{
  "head_dim": 64,
  "vocab_size": 8192,
  "norm_eps": 1e-06,
  "bias": "all",
  "decay_fraction": 0.827,
  "batch_tokens": 32768
}
MLP neurons of a small language model. Each row is named by its layer, matrix (down: output weights) and neuron, and shows model dimensions 128-255. Each number is 128 + 24 x the weight over its row's rms, rounded and kept within 0 to 255. Numbers have three digits each.
A block is one neuron, or neurons of one layer that tend to fire together. After each block is what it responds to, as a language model described it from the Wikipedia text at the highest values.

L2.down191:115179154175155122167148104093152109123123106089112139127121123148106106094152124134107121099105163119137135108143103170113137087096108087075126090130153145079099136157137127075095126091078134124077106161163112139119191115140107128153095174153103111090105137135125181099146151159135132142184129140086148103105145129128144143125131108125148158138090135120136121097126148121122119133097
Mid-word subword continuations. Short middle pieces of words split into several tokens, right after a one- or two-letter opening piece, e.g. lo-ud, j-ap-onicum, cl-oud, st-air-case.

L4.down75:126104086134145081157153085127129157158137138160163084156163086121136109099144128121133133130135131114094115150132101138152115134116126129121125143102145148127117132100114109146136120157158096130112115170162112115109107114179136118129143116124130065145086119159112157122099172187109109168149130107105137142123122129115121134116156121100110131125125152123107142161142126124082153128128
L4.down132:112125108107154111141129135160124128125122112088131167143150107091093133123136122155150101136126145142143109115128153126165129128156164105155140102153115133130125122108157155138119145139093126099133125122154157146130108168155116105103101158118151145165104115107123090095148147135117115125096139167135132127112168132149148110145117130152131141106137072151125132100144084124125152088114
L4.down139:144187145123172134121137088101093127143136128108126091076117130141112167184080131143176123129153104115128126132100110115129133120132137129085126090129152158149147118137117112153125145133110133163110085125142126133091109142146119127133149113157164155139132101162157150077147132080127111163111100131124079084124130155163155123138150137113130121126100105067113159174113135096135135136174
L4.down149:107104112144091109133078087111059162095105136133160117119137141111141088113139091090132125136132144135122120104153099108105179109182069071182120169130131073131126143155106173136142089128168144132085102116173152122190105146152150164132137127099104126132118136103100095134096139150161118127121128124149144113144169110143150120101086155181147096150093153123119133147080103131142148104097
L4.down185:116163161147115089130133120130134113123122170117147164130146130111106135116170097103088133125140096126143100110144123112184137169158161126149098154154111085109157121168132125174135097184136116131149116101129102120112128091128118097117120148130133140111161139135148166112122121144143176074159096135156143114132154164098134164104107147141104114147127115128140118095155126130134166127099
L4.down295:109131140103137134129161118131110161135161105124089100132158151118143171156145099160069163078097152132138134109145133115149115103123115161120136118118178109090142122107125167126094149108115099142163125140143158085142134124133107085146113133161152127124136132112136189114185189102111101115147097176070118149147133113133155148098117152150155109123123121145116130117148120106111136145117
L4.down408:131141130124141147166113151126115103112134152140133155169167122156128110122157167093126115170164145106094109103109123150141143141090130154114117121125168094107107121100168146141094144141128110130076163148145135133160101117119128101102084121063106076141110100118107116109097116143097123147128131119115145131184140117118142178141104118145119123130094124141135082093116104131098108111136
L4.down551:145144130142140114124137110129158133094124162120159111113086169133159109115157154125125153140115130142167126093090144138140158088061134145092081115184105123123150159138167131097130109147134118125122108118118134133093119154104103155137075131081121152174143123120126092126163101142111116123141116103120121176093143129129122128141104115127206123155099095132099116133121115125106138143129
L4.down566:107123103160155139137124127154086153114171139149085111118143129132143138118154155107112110100162107143069114142142114146113108142146144128151110156178156138161121084127140153144140121135107092191117124122118172095149113151118125100123137115144113105138109115096162078146128110144134169114066175130140139164146116107129130110154156108160145122125147137096131117190124132091082145082132
L4.down583:177129112145119126157109102099158119089093135133122163114117162135132071159097158108142135137164124172164069094119141091130149113127108142135134094096128096162081136080147152124118132153157118116172115131128126084150157126127128110145138161159155087090146142142086091107163098140116129126129156104126187181103127126157152154146141125157119135116159127143138164153128140157121087166127
L4.down642:113137132151146138132118139117133112130115114135136103111147143113165129128155099138084128153142091100104099119140138119143135149173076103125109136118142143122119178093083150205165117151132133172094132133084163138148091098105151106132115150176136151108164136120110141114134129147130165135119104148181092142104103153108148119135152143145146128130118153079100156128139172147101101131125
L4.down660:118111176126115146116128123158120153141118179164173095108154096109111123112122123141139092156128129152155157128121171147128098146135071123092112139160101115129127120130140101139080128123118154130115125097132148142154104167138128118098146135137134147107093118167104093125139114098107134133127141164106136152129144142120165120125083110124120143147085121092147156098147147165139060149121
L4.down790:151146120103138134135162087148115132126126123158128141103148141149123080108166132143108122161141140098158099115112147108150121070136147100139107105139168166119062152106156156090104152131152149153142125132104144092099126089122151130120130147140123143175127141120131038169125128140101111137151156128118147111153098127119199091130108119133136117138132108124116149188128095088103145094138
L4.down900:136124160138103134115140140155099127122132140141155139123148079103116141154168157148132150140116137142113101132106143150106117095112141099150140098164163159116115141154130076131158125127130140124119127113096167111152111116130139123120147120143134141091107139146160131115077167159098143164119121176145127122129118167132139115142156135139135131099059128119083182170143106067148144124161
L4.down933:149146090121120128108124127145129140177112180135148141205133162098137090140151129143134145152154129161111135123136108124117142166126106106122154094125122105088100129119107092143129147112138108136140122110141125148175108132125091144105131096148100094132160102145157048161132121127152096124098133101141105106124128096140101150152133130100123118133118096161116122128128129104127165120124
L4.down941:114117118108146121108114172138100124175105159175140155162112158146162058163095137051147122133147156118129128153129136127133166134088096112125122133149113088106139137092136132104120116107159150162101155151150189079157126174107141123131112130108107142157146147120147174139117132122156089126135134106131097151121104120124136142116132112141106097141103110153102090155136076138050118108131
Mid-word subword fragments. Short word pieces in the middle of words split into odd fragments, often "te" after a hyphen or prefix, as in first-team, late, instead, dedicated, rechargeable.

L3.down79:144113143134123126129118122142131114109123147117188124167100099081145085124148141142122127174132157080164108149126114127150117133132122084106136139164160107087100152100158092118129111118125126183122154111140094162156142145115096088095147131127145132145127145150174153122140102118126158098158132098115096098133177112156151102120080135120121136143160118196145170097119121178095136154106
L3.down120:101130162158152118159114175166110140137109107095142151153117095114131165126153128129110120122148147122145107064115116108091121117131115093106113135163118110126100083135149115131085113114137140138126084137139117119163122113107112123147137170091139111130106139149154145107120093111152176104125135142098148097095193127128151120146125133142122145130150119200108141096101119112101079122103
L3.down311:142170173153159133107134151151143105106105130085125150194169144133176135150126120132116132151139132125086113094081172082169115128122109143124119142141111107154136117133146130128107099157160124071131120136150132140156135150134103170142112142112164135125123131155139043106131142171126137153110087114085182148156184117140141128116105089150089103102085128131092121123107136126128090114146
L3.down760:151093143122135100139114123132120132092115131119132134147122165118129149119145165130178111136139122125118128169122128156145144152140113119175080114074111092117092143115153155128150126076157090136109075148100105117152154133174108107114121160120143115130123160120129157130077125092153097145163127151134109078168158116103153102126145124138130143128125138149149101097122135110151125147131
Mid-word name fragments. Short subword pieces inside rare or foreign words, mostly names, such as Cho-ng-huan, W-ł-adysław, G-ö-teborg, also odd English splits like t-ang-led.

L3.down358:089169137135128145150167096150132107100114152114125080155132097130157121095126092131168092107100164085159123119120109165099147123095137106096141101112110104163138137126130148119118137144111106130112156173139154142103142148112109127132102132072131106119130131113096151136089133145135158118122115123119140121140095176095156146112110071138124162133173161140137135133118151064153149133150
L3.down597:177122134136140126127097139114148094148126123166126094142102142131131093092128146112168096137148148164117131111111169172148139153151130139131128157143123122149171124106147134115136147132117151137108110170144116145126092120114144144135170135100112121135137131139141109115136121113172102111121079109074115156077121137091143138109108123125169108100092145095134099131104128113157129118127
L3.down913:091131093107102107152137121164131136082112111139114137111129115135155118143138134152132081127089138133114138138133071131120141150105083162121155131137136094110159155124146143095143130127142155094115126135140132160103147113127134150118124123119119079093117119153130105135127126150132162123130136181128118128112119121082127130147131103113147150160163157145102113173077156106159163124141
L3.down976:130162084168112096123092096126104114147143122163118147112128098107098135185118137159169130113106163111124087090180114137119143097128107142154110153100195144120171180153120140127124111114123149112137111149134171121114132111147117104163152089097128122097143146114143098149107118171160125135101079096133127124096120155131113128147169119108127109140091105105063137129112135139136142113127
Line breaks after headings. Line breaks right after wiki section headings like ==Life== or ===Reception===, or after paragraph ends; also opening brackets before dates or edits, as in (2014) and [could not].

L2.down11:121114125106094118163163139095150105148085139117111148163138161110128095100123110116146092147124148094131097131154152143131145091117072128131144114129108165132131116139132097132155174142101135157140122147111106119112136127166117126143142141146103142145110124131118115133166125115170151070156144130136181155110128199142116154112116116112090131117150128113136114111116154150171116146154
Opening parentheses and quotes. Opening parenthesis or quote mark, and sometimes the first letters after it, starting a gloss, translation, date or aside after a noun, e.g. diarchy ("rule of two"), trout (Oncorhynchus, Parma (14 January.

L4.down47:119100115169115089124173131146099142077113158154152089091111123144124119098113116135158090112163138142124131094109136142135137123135112116132121149135139127148122131128131147107132141118152086143109136160110127110121165148129157091104096114117153082095135136117117112114150140110116129168155077127154154114090115122106138167135115138157131076119173124155130139151168128131133075118114
L4.down50:132121113123111163143126134149138158135119101111187124150132135118148084134089124158167108141145125125085114126143164177106151120127132172138106151130130117118111137084136107115115112120112147136110163109109133129079090161108074152126110137104178115119107111153109112120108120106144162149104128139108124103121105139098147159125163145123101158143109129113136114097144177123107180169135
L4.down112:113117110103137117124137104133127106114102161143115126113133057146135151149099133149130163128181135118110127129109133063127110139141098152112134106104115100150158089166137115130164120130141144122084153129145078138094169136148135138117147166170138127141109089169161155109146150115150068124088091132144140124111101146154141130123125104139102157175141162128119111136081151093124172135146
L4.down148:135135117155097118107089118152137147096128125129174130124136158130125119147106135129120115100114137115121097123116160103168142128112143083134154104095142108109132125154142154175124116079118101066158094160150132140117138173125128140142125164136117134139166159110135121105122111098136178118093145093179138124134161128157107127149147114112168166122113151119122077175121139152107152111140
L4.down189:101090133103128099132154118187144097145127137117123165111140085119111129132117122113123139098092122117122117083136142121139173133175142149132119111114126183129157083130154121134131154154145120131125126149115153087115126100126124108143088126115170116122131109099184109180134156111154130160126134118152079123139132141115139129121162135128158147185133118124122157110131140149139136145069
L4.down227:123141107125109122149132175152126166097158123093157159121162144131111102149120134075125117126108127129099128093136089109154134147171102130115149145110113140118149146106143124155115109129104160131107106137110163127168133130129154128155177103116124110147111119130158159152116136120162114125117167154105088168121181143112118103166167121131079130140113145119124097118112143128171118111161
L4.down381:096121098143127129107133116147115149153111192137128127175110088126138069112115115109109113102143155141088127101152138127160110125118108170130115146153117158150161127101157128127126142168093149137169143157144113100122106144092164120180137148149156124123105145112137082125128185125101118114114147127130117097156121117134098132134112138156088121167137096118114118113094125085107147126140
L4.down435:124185172139159134104183158123125152137101145100143133151134131105164103110133097127095144151147116117116147113164144149133111088136132130100110155127136124137162160153087158114121117160128110092182108178135164109162082139130146110115125122049137148078168132139136135149072110128154092125129126125150130124118118175135157131166147150113111137129141065104131146116161143149095098125102
L4.down436:132160120141162143077163114127167112102087129170109109087124115134091110153129161119084178105133114149131139154126136125142119145136142083125132140135131140140123162086129136095171123099129126091141142107170087111146164111127168121166144123119143121094129122143142104133147152142155155062118114105133160091115161152099126100156145126121143078122149144080126089104148135122152135130130
L4.down484:151145112144125132139101123111122120138112143102137103095136140131109135074157109133138134116137102134147140110121173120099074134143124117091133134146161123124124153071117126128099110176063123164164134164138122148191169150107154140122152194182148146111128113109130106176106136131138135103147126104102165126144139132134147161130174097109137137148149155142083125132095145157122159107130
L4.down517:115130111158114124131071141132132150104122141136098092136151143084141136149089131121135079162071107092103118164095120133129112113131136120120084137163167123128164154156108100072109122139162131149171116139116148119130135080141103089124123071131140100132099170140139078095149156144115141119118077226115118141125068147125101157117115133129158129138111154133123149107158139139105105168121
L4.down530:109135124155163145158097109132137116128154121087127088166108130125115136133128111100142132153143194161142150120113152115130158143118127142113128126113094105144157152126129143112098121132117168130157135157113125176144128152130147147144113134113108118165121110097130162146150121125135174147134126109106100124150172133075092134087134115136127155146109163126116164065135138144153146087129
L4.down560:180121094151079160143107112069132104123129152123201117114133143139107130118111131132169127129140147098118129084124158143147113137158117113175113152140119109083108142136183145110137111157126091123124112123092133121131120120106152149119091100158172142157089177102153053187130126135114138093102151100110073099140128131127142129152119159154161132139155149102106146099120108130138131090176
L4.down679:141115083138136127132118134140123153159103149142100106119139162127139129108132111104126148141097166151110110128149115138122156141084179147118114158108141117134127120093094163161140133170118126114162173135110142149137125127133142151107158121099131128144128141073140127157165118101124126151140107116167122116141098129083137162086117119105086141096133163139161157141081152123134114127140
L4.down745:104097118130118112164171132098153124130164127136167135083109135095106104103091118158097122115133110150125158129109129101095194090106109139132145165154165147086128145099135127157150121118126121160122091127105147118133136101125157108130111112133121128144125135133096061119071102165121120133134125095193153109140116100119131111125107144141146122151125123147157125151105173148129172148117
L4.down778:098074122122102116178116132125133124108147118081136113131113131143104076110132150185148144115159145128154121129148128109118141110115144141098098145167103146130147107117147144116154159084122114117089128149127123097130150117119145162105065151156109121142125118172127155090170168086125172120116145147098113099126148115116117085111163132173128120141142149112126147083144125163147127167129
Opening quote and parenthesis. Opening quotation marks or parentheses right before quoted or clarifying text, chiefly quotes after described as, called, found the film to be.